{
  "num_hidden_layers": 19,
  "hidden_size": 224,
  "num_attention_heads": 4,
  "num_key_value_heads": 4,
  "head_dim": 64,
  "intermediate_size": 640,
  "vocab_size": 8192,
  "hidden_act": "tanh_gelu",
  "norm": "layernorm",
  "norm_place": "pre",
  "norm_eps": 1e-05,
  "positions": "learned",
  "qk_norm": false,
  "attn_scale": 0.125,
  "bias": "all",
  "tie_word_embeddings": true,
  "parallel_block": false,
  "init": "normal",
  "init_std_qkv": 0.0163,
  "init_std_o": 0.00265,
  "init_std_up": 0.0163,
  "init_std_down": 0.00265,
  "init_out_by_depth": true,
  "optimizer": "laprop",
  "learning_rate": 0.00207,
  "beta1": 0.9,
  "beta2": 0.99,
  "weight_decay": 0.15,
  "lr_head": 0.0133,
  "warmup_steps": 205,
  "schedule": "wsd",
  "decay_fraction": 0.637,
  "decay_shape": "linear",
  "final_lr_fraction": 0.0,
  "batch_tokens": 131072,
  "max_seq_len": 256,
  "doc_mask": true,
  "train_tokens": 483200000,
  "max_steps": 3687,
  "dataset": "wikipedia_en"
}
MLP neurons of a small language model. Each row is named by its layer, matrix (up: input weights; down: output weights) and neuron, and shows model dimensions 0-223. Each number is 500 + 50 x the weight over its row's rms, rounded and kept within 0 to 999. Numbers have three digits each.
After each neuron's rows, "fires in" lists the words (lower case) most often at its 100 highest values on Wikipedia text that the model never trained on.

L12.up91:464460348490468589467512545481482369537499488526519501487479459475509534492479486599452437548495534517559555527428594576575483543524467466498486521499545479602475532510611507528485552465560509549406487535416434547459589550516513508490487493581449497470522529403540530486420483567522501593456449414511480411491504531447443554412492517506580558562620486559448522548458443482452467473493476487420497525512534510469481472565433592586436510509465524587584528588475635517544471356465522442504520491427504514492478496497593495444569446453495555490451507560511470474538427516494579500557501527558486549549469549487544470555544498550565459425540523535472532563587582534507513423471
L12.down91:604543552484556433537529441523598547458493510487441417473492577527510544478438475455536524470452532505443486483467418468527480509509520482582553523460524502357455675513480416487485510520414440430534540518495517445516502476489496514462418557500480429574533474523429420541523520462509562520532468539447481495507471512484449455467420557494461513531459546496622537533474565469566518497720532421566590487528509532534576564530573521433562519469445558485426485443505371421560521520510499554482462533529535492487503509500431430453467543545500508499520549400552498549413518509532449483463477514554482478514552410486503600404440451542467526603490531523515503441453461449549485513552
fires in: "also", "not", "perspective"

L2.up169:496540553484456510488529451510563447585502512522511523471512500551465537530582450447467556505481555519528503499509508472499485528539453566538464458578525517469502506456500445467574558558495458419451512567519577517448511435535443510548450507520577449540516485415546548499499516474460501407531519494525444601415495555401517500438515440576533557499573452384481470539534495423475434573407425487629522397572550489555486592470506475594495586537476523443507553492556513496605507428462498514467562517517348547484579440398525498624432469512463582515435462437447536519534533441473477482517486390478489403578490501518524492522447601527455434534532533480529444499534416580494578425456
L2.down169:549505515434511577453485510512555513491498427510555429413481557579486472515507498551535392545458407536474523525507444483485541410422442515500508619553530447484528618439582582537533538592504431527481491439505478495470483451513440522614520527545507571567502395494578586556517511549498546436483495433451461540415594445549436444462489472473597485536428469443477534561522451454455515548393515540542589466537500487561540457399496478548492463406429543434563560488607374455493425465514495589483479550491473468484519512461478579467534485523527510477560471528510451513494503467478436448441468560501499476508527617438518531497437496430495586424496524515499439506490445502508605437570
fires in: "as", "him", "methylsulfanylphenyl"

L3.up469:474509556498529569582407469462444408512497495481445471417524444521448530494504547460580516462418470547537483494528551519426447444487506526524481484544441462565468497438487464590556367492462502590462492459482572509474500557519505561444554521565519578554460513447504553422491470530543426479595439468523577483501495487516554515559530587522558569599455437481504534451588506497520501530481537511502553470537592592488508547535440574449488590520533584485555552475465479516426478536504480569492554414477563516513546353503567538452557443582447560561513574485478419447411473454496413522424418477460535525552463517467598396468448514545543513505530595373560541477544530495450453500503
L3.down469:455478482566448481467458512510500548469499550467542509428570551433516567497511589488441502586566454501413554471412476477513495548498530527573473452526594527542547734557516454448494394569533499544468499514519484440450550600543556455522458430471583449522473428478524317434533377447478548574550516464498490489460444445467507555476494551488439530503543500475510539583553502474485563459635486450584496422497504469416464454454529574501478532464483518539517490482538561493384532525493572494496479525508487465492524532513502427511482462436481521504516501553440495555437584484468516395564608538503474515451471436429495502485588491478452501534516476558478566556543466467530533455468
fires in: "he", "it", "she", "who", "not", "there"

L6.up199:419560517433371507526483466495527535630475553478427468486510591483450503482544476468553556452392579530509533553390503458483436480481444434492612466464542436566528495457444521432620464512549535455531542518521487540433502426521419471523526493596467551438557507577461538518555581477477471404568563451613579454499465398476432511463394492628519566495577496477456562519484472471441473496491539523469453485479542448539470500517533504472602544548523479476518492502452544530567467512451510524536503486538429478521516455479503505590517491477438510528520466488562497491509457481488436458499453500450476420547558592482597453538501487525492408547476539490573387445547465639467479421470
L6.down199:539598538498509485517475509546509487444472449387503488488464476561469551427553494595488492457531439550611463501490489462471528554411463519462449472541551457560534358484522528566515441449532485483545548466447509495483468528476484526544536395523503561520641457506575713547508405471561507503580533450560514447487519513597567449508520520443406449552542469546469504576462584458463508538384524435437612447513485444460538449425516458492460481467514491469557496484493484457565467538568509560553437506508529534488507488498542524526579582515537492501545538471433536452485462491509497416469413460508514457542492577512540518546390451547480431414547462484446476491537409389469484532521
fires in: "as", "released", "works", "species"

L3.up466:511597547504388563542484567472461535534543512473467450460574507546433542512506481468535520489457427574489556487521515437488490423498573589454514516506497452564431501458423528536540403449447483538481486507431590448450489536506485490520532459506580519563498451447535574488532503539513444487507543413506513466548548474482562428544515512461514518499586437452522494447593538502592434533470558511518610429537513562483539528482452571500499510467496474450610587510450446560590417493556479536449551390501503450469598481515490531510442424488506609564539521510557494394498536483494450485475396494457446446591454510385682450475558473562499443495555441519450488416550467526450460469569
L3.down466:538379429527499504387544515448503543472569565509515533499602561487480515456499567556516455589551490517519531480528474480452487461514487481608558461465616603509575569495430496509560460516513455522514537486474501407487427444424578408529489425525590452468486410400540540454441502508423600529443433531472494426447459475445547520525429506564380557563503474465531532457504518503550547476501566492499470469469491484521489486499548469512472429445476389476546612478540524472498459505479514588475528511565468424451513578460558452469469455482512602429516545501536478579444603523476472390479470566550520507492507494442505545442561438556464492515546446551450561568485400570565554576518
fires in: "it", "this"

L12.up147:419533487535504586406434536536434400538386421448425451539526494564496494440495516485507447568573515454564585510472555523572553550474543447551585536437503467606446516532549508504517520523510463477548541460475527507433480474463566495511460469544437510491508509483496503478425553520499463477527517470489486487566485600483424466474467498433597531468559408521530480594430503486497524473496516571534493548433480494519440498518495604576485568548422504590505547460526600653526552409461493432501512493431512503429480514471597470467510414474507543532524429487492471459509439459407553494490447562616524568531496457457505477509538428549558480377486473534505540601670455497460528509461
L12.down147:631413572513526429518517507530560563501511589449530467484476494546530513578478494519542631415441579550427498437490455433429468465500506554524439455506482527365548527454524474561551450467508519454469464530485542489517583494489497488413529537539452412501517572517420508464513486430497567623478491499433491491506530469515524512469444517459487458544428611503469534437510542529548510546647526431486586487510514543466564436598544468409519413424489538511504448512494408401465493501470432598416476499554466481514568512480443519480551550602484479489485512547524483550456524533471467464539516403467409508468556457491490586465466537493468473596578536496485456429415494483602484499592
fires in: "also", "not", "largest", "women", "to", "friend"

L2.up441:477553451538481554576495465535535499521526509510522454453506454473412539597624563514540576423549464516505468536416520511418476557455453497542546513533587480485491483469401474460598456501511533471552560468569560532570412475464509481489453450500590510522542426524492563481540506433524482500499528496517502532536385502441557494448435546505533483488516376473473572561489524485536511506455467543467430397501461518534482582613545413532417459520485497423571462523541597474602451498485482471427539548450541410427556498463453564506466442425458589471457509505576397490548495527469557503543563527452481505548487455514551579540540534532449439571589467450611427484565497602587470433480
L2.down441:487580455510405579536517451570463535524550494574546598551523475486441526495487460584488446457536511538448413509473462476472513533439494423598540439455516465434571454485583548424464515488541529525506580508489460549491547563539592547443445443504491496527551363510534600509521497493559531503499542436541528521469567472429483431503509508494495456480468434572462462445468561577556483480464597471461495559522532487478502524533483422494478489399496490594537485489492497458407541540459566477434650452480561465404386601431478541519459422548518480440503523534511513466489540499500542433449499504396475459537480585490541520539541400438518412590484500427475480546477424600435519600491
fires in: "that", "how", "whether"

L2.up220:520520584521464511459530417517496503528453508519548507541529527570581467485528456476488584479489510571550523512526558483538509563472508455524421511476556468468431472527500513542406518487474455528498493536525507569459462472580486437438544574460448468505547499505559504544595543527497473383467524570505571600436494420462434482503573476473466575548561371482451518513572438447504561470435403492551499397484451516518407495524617561470507502511487501480523567502543403526576477508504415524511451475512363623512557485507503561543459398532498578538479450428439532519506489525536510502491472410443415367535597441506553381492568553603500486462469490528492508490448507522524510358532
L2.down220:578495560447510431474406412610481544472425471505497432420526540564528397521465522526581555390599503511429453527456552389521543470538502468475551578464539531492622533520456579486516441423580640485476498452484515483435462461531510439580552507531494541520570470535480522586494428477548495528532460461585534496438583502590482504511519532505627437535493412439509505414524477501519427578376509398591487505510531456500511525470465484427512498401499500477514485502456558494468555466464525555443546461493457555545557486524605466559514488580461553521506512521422502425493446536455557516456463554485521528543574490512481485515495485420446503469421523553495529497475495473470448375504
fires in: "then", "as", "deputy", "now", "bachelor"

L2.up634:424428454517461511466464551454460486518507433478516420500576477516485462559497443463516557430537535483580471498553514547436466481463468487476453559559572456525558465400482440472576345487482528509430559519533551446533559540455416486538472576486583460533519491554463586539510489526523387545442448530505437501509473517513456543525513521478586491547489386510448559491502439493570497454489453561447601517546362558432468597484525425548502525483507582533480580446519496509587478434554522500509582477543437421555616518539438490590534391508472516648429441514539542467594507453507462481468544484499438496555497572449505578478470522526434464402533491505554515559517529549458543492512
L2.down634:548579506528504457510524541564509453415533413512513528464415444509545653482514508585562458542472492593563501480503503427547450453583499449549572391590494531482563475496506509493505480500508416462504524464428475588531595489487397415528523535488468444505489498463549625470536451533477509474530502482565445444467439556499468545446520521507467411454426564593486565482471441538485477502543461511540427515577523518498520405508493542574465527485423400455473455473561576486459416443594636483558545509589493455527514445423464447573549469464535461546523526523574427512505502494547460396538408452519577502418466464504471516502495445493567500462514537454524455488570560467522453474610
fires in: "with", "by", "preceded", "for", "mayor"

L2.up109:511488528497462546558493474516465566564441530465470442409491482606476492522482419413582539468422510572598533477481557462466449446470518468500521604506455457466440461445452554516504416465563516474503499464529602463497461553511466451493543596485527487481523487512452548529521512586450441568503545492546572418441442489505495512569421502523595535553447366501582461409554592485651525481461431534431549467466445508530539520505549523544511548519527536553491562480465484495543380453531512515485497472479511438574530472571478525524521390449469554639500453482542525377543499494552417507487471460437459421571504596469570481550495482464484464447588489578471465520579465523534460425479
L2.down109:511504409562475476505473521394553535555576653436529496516586566509551468468426481477508497541510528517540524474498402539568511501460452442541491628398610543500526427503443560465506537467465492445535539506460553488527541475502536513399522464493561601499453472457448591493491591464454562490489424527531460554407425497426482487573594626585489444487539512475548535534457430463478518454429423489461465482458461525461490499507524442501505463497471527446386417551508484539456450485494586560512522511582531468580550537566603526459479417547572474480439538468476487418408449533502491472447420443490500479563462484507444530586603515526532545439480467487496495497542472441413513566514
fires in: "album", "made", "also", "appointed", "as", "released"

L2.up476:479408530427506541473495508424503475539530500520517426510526521461476452457409482538529555377487511572595502495507636469533561600509483505508600478470437468425457491505499559486527500575561459524462447492465497510562597585417428450611487565540446380498496505469412630516463505496567508426447547549523530504476462562470422478517462467600528500529538471471512540589461467478480418507494513548544557564555458518482548527504510521548570537463569456434508461536576506473571536426558428555472588425472520445530494501520534491529605424570488452519477453549472536468567516469478541462427435516499481531550531443385389610495483482490425427511522441565513511536506566581472477520500
L2.down476:515469525495535410488482534471539444493457354533550381497437441534470433524543467557519397495456438456494477459461449420476443512567555476468566451565541443510546673587563479513564453568483492492532503535547523547527509523467490602503481514493503518559487477490566493454533437522463573517597587449513488393482532428551550499480456415455478442468461539557374464466508533585425630578592530553390480537478591535526498412545479525597548474533487442545516514556462501542457470509516525458459473529511494462545610489494495493466477514415499503423626504458520486556485508501501491389519520590567489523462508513500416468469478469455510461451459508489450486509467507541537592460480
fires in: "by", "for", "with", "opponents", "opposite", "under"

L12.up25:468573550504505550544568531518507518473453505493377426418528504480530559576436465444459562510353531493516671585454520535450489570593508518548569468441527539602513495568560456474426586548561410490522490564417502510589475434489529532551467425576484484469421488393518503416472549459500463488517393464499538507516454490477436544461464463515561418524493427503455558537566455486565456460557522486557500509493533438513517438584474503509544545474461515475461478445544545529492545460505488371469529496394567447468503535504572476485479509460524474419537520448494588391511506533548463557529475503538543590533481497531590511497513368557451468473521486539500507507516415445476478435558
L12.down25:504414498456523540495464466541498390617464517509565546485486499550440590449497474545400511458541607541504400492493391453544498530430442511589527461487529501409509410502480518512481460579496429386446489463612562546504498504437467500530455580516420456439496546570436385504558522478394644472423453431500456424513514477503527503523506559492525561498414588428519536434511556537531486603468527453479522504502611549504418553585476505476514509509500460492569481501531459519494471507560577532503469484415438501419490494460541445513551512592487480472467474550535471576431525501415534621482527493478384511524527507559431515494486475499559520480478501465493548476474454549558423551517
fires in: "also", "both", "democrat", "not", "as"

L3.up566:487577508540386455572520454499479441529454564403567606431476529498419527528506512557512578498494485540509492520425461513484579514511470550407491496560509520509457490500405531452488366480552491460488537539515493548436453385488483511509540496601546560490540548490423572487578520523466537430477459489550540486497413563498415525481468436409414504500581427426484517480502527535553598487523440581524448455504524460623541469549498480488497535513494557503541542554514510431572498510439524362410543544549525506562499517494489428592423469442456549547533516457524456538531550526485523459512493516472410548427397544459335514538438528573476451498484545438550462532543535492556457428456
L3.down566:532467442433494558481453554482404534467609428492483461579439520499441485571553542481531421496502497474536508390517580450546462444435578452481527483491490521432508437459542530463509511490469495500523542524431508484460467531490504570466497468495544500459534460473538784480463393453556465584581519456485506496408561392489550445450510534464481459559461548547485426493507483582528524537482544450483519537469527472440503479524532503513502443455519499532485499430442518512467453491488511581492557509498494540451474524516505571438590508497562495527578480512562530517542436472460494335517478534548637542472568561496616508468509429391495569487547448534457556461448493469434508551523
fires in: "that", "use", "put"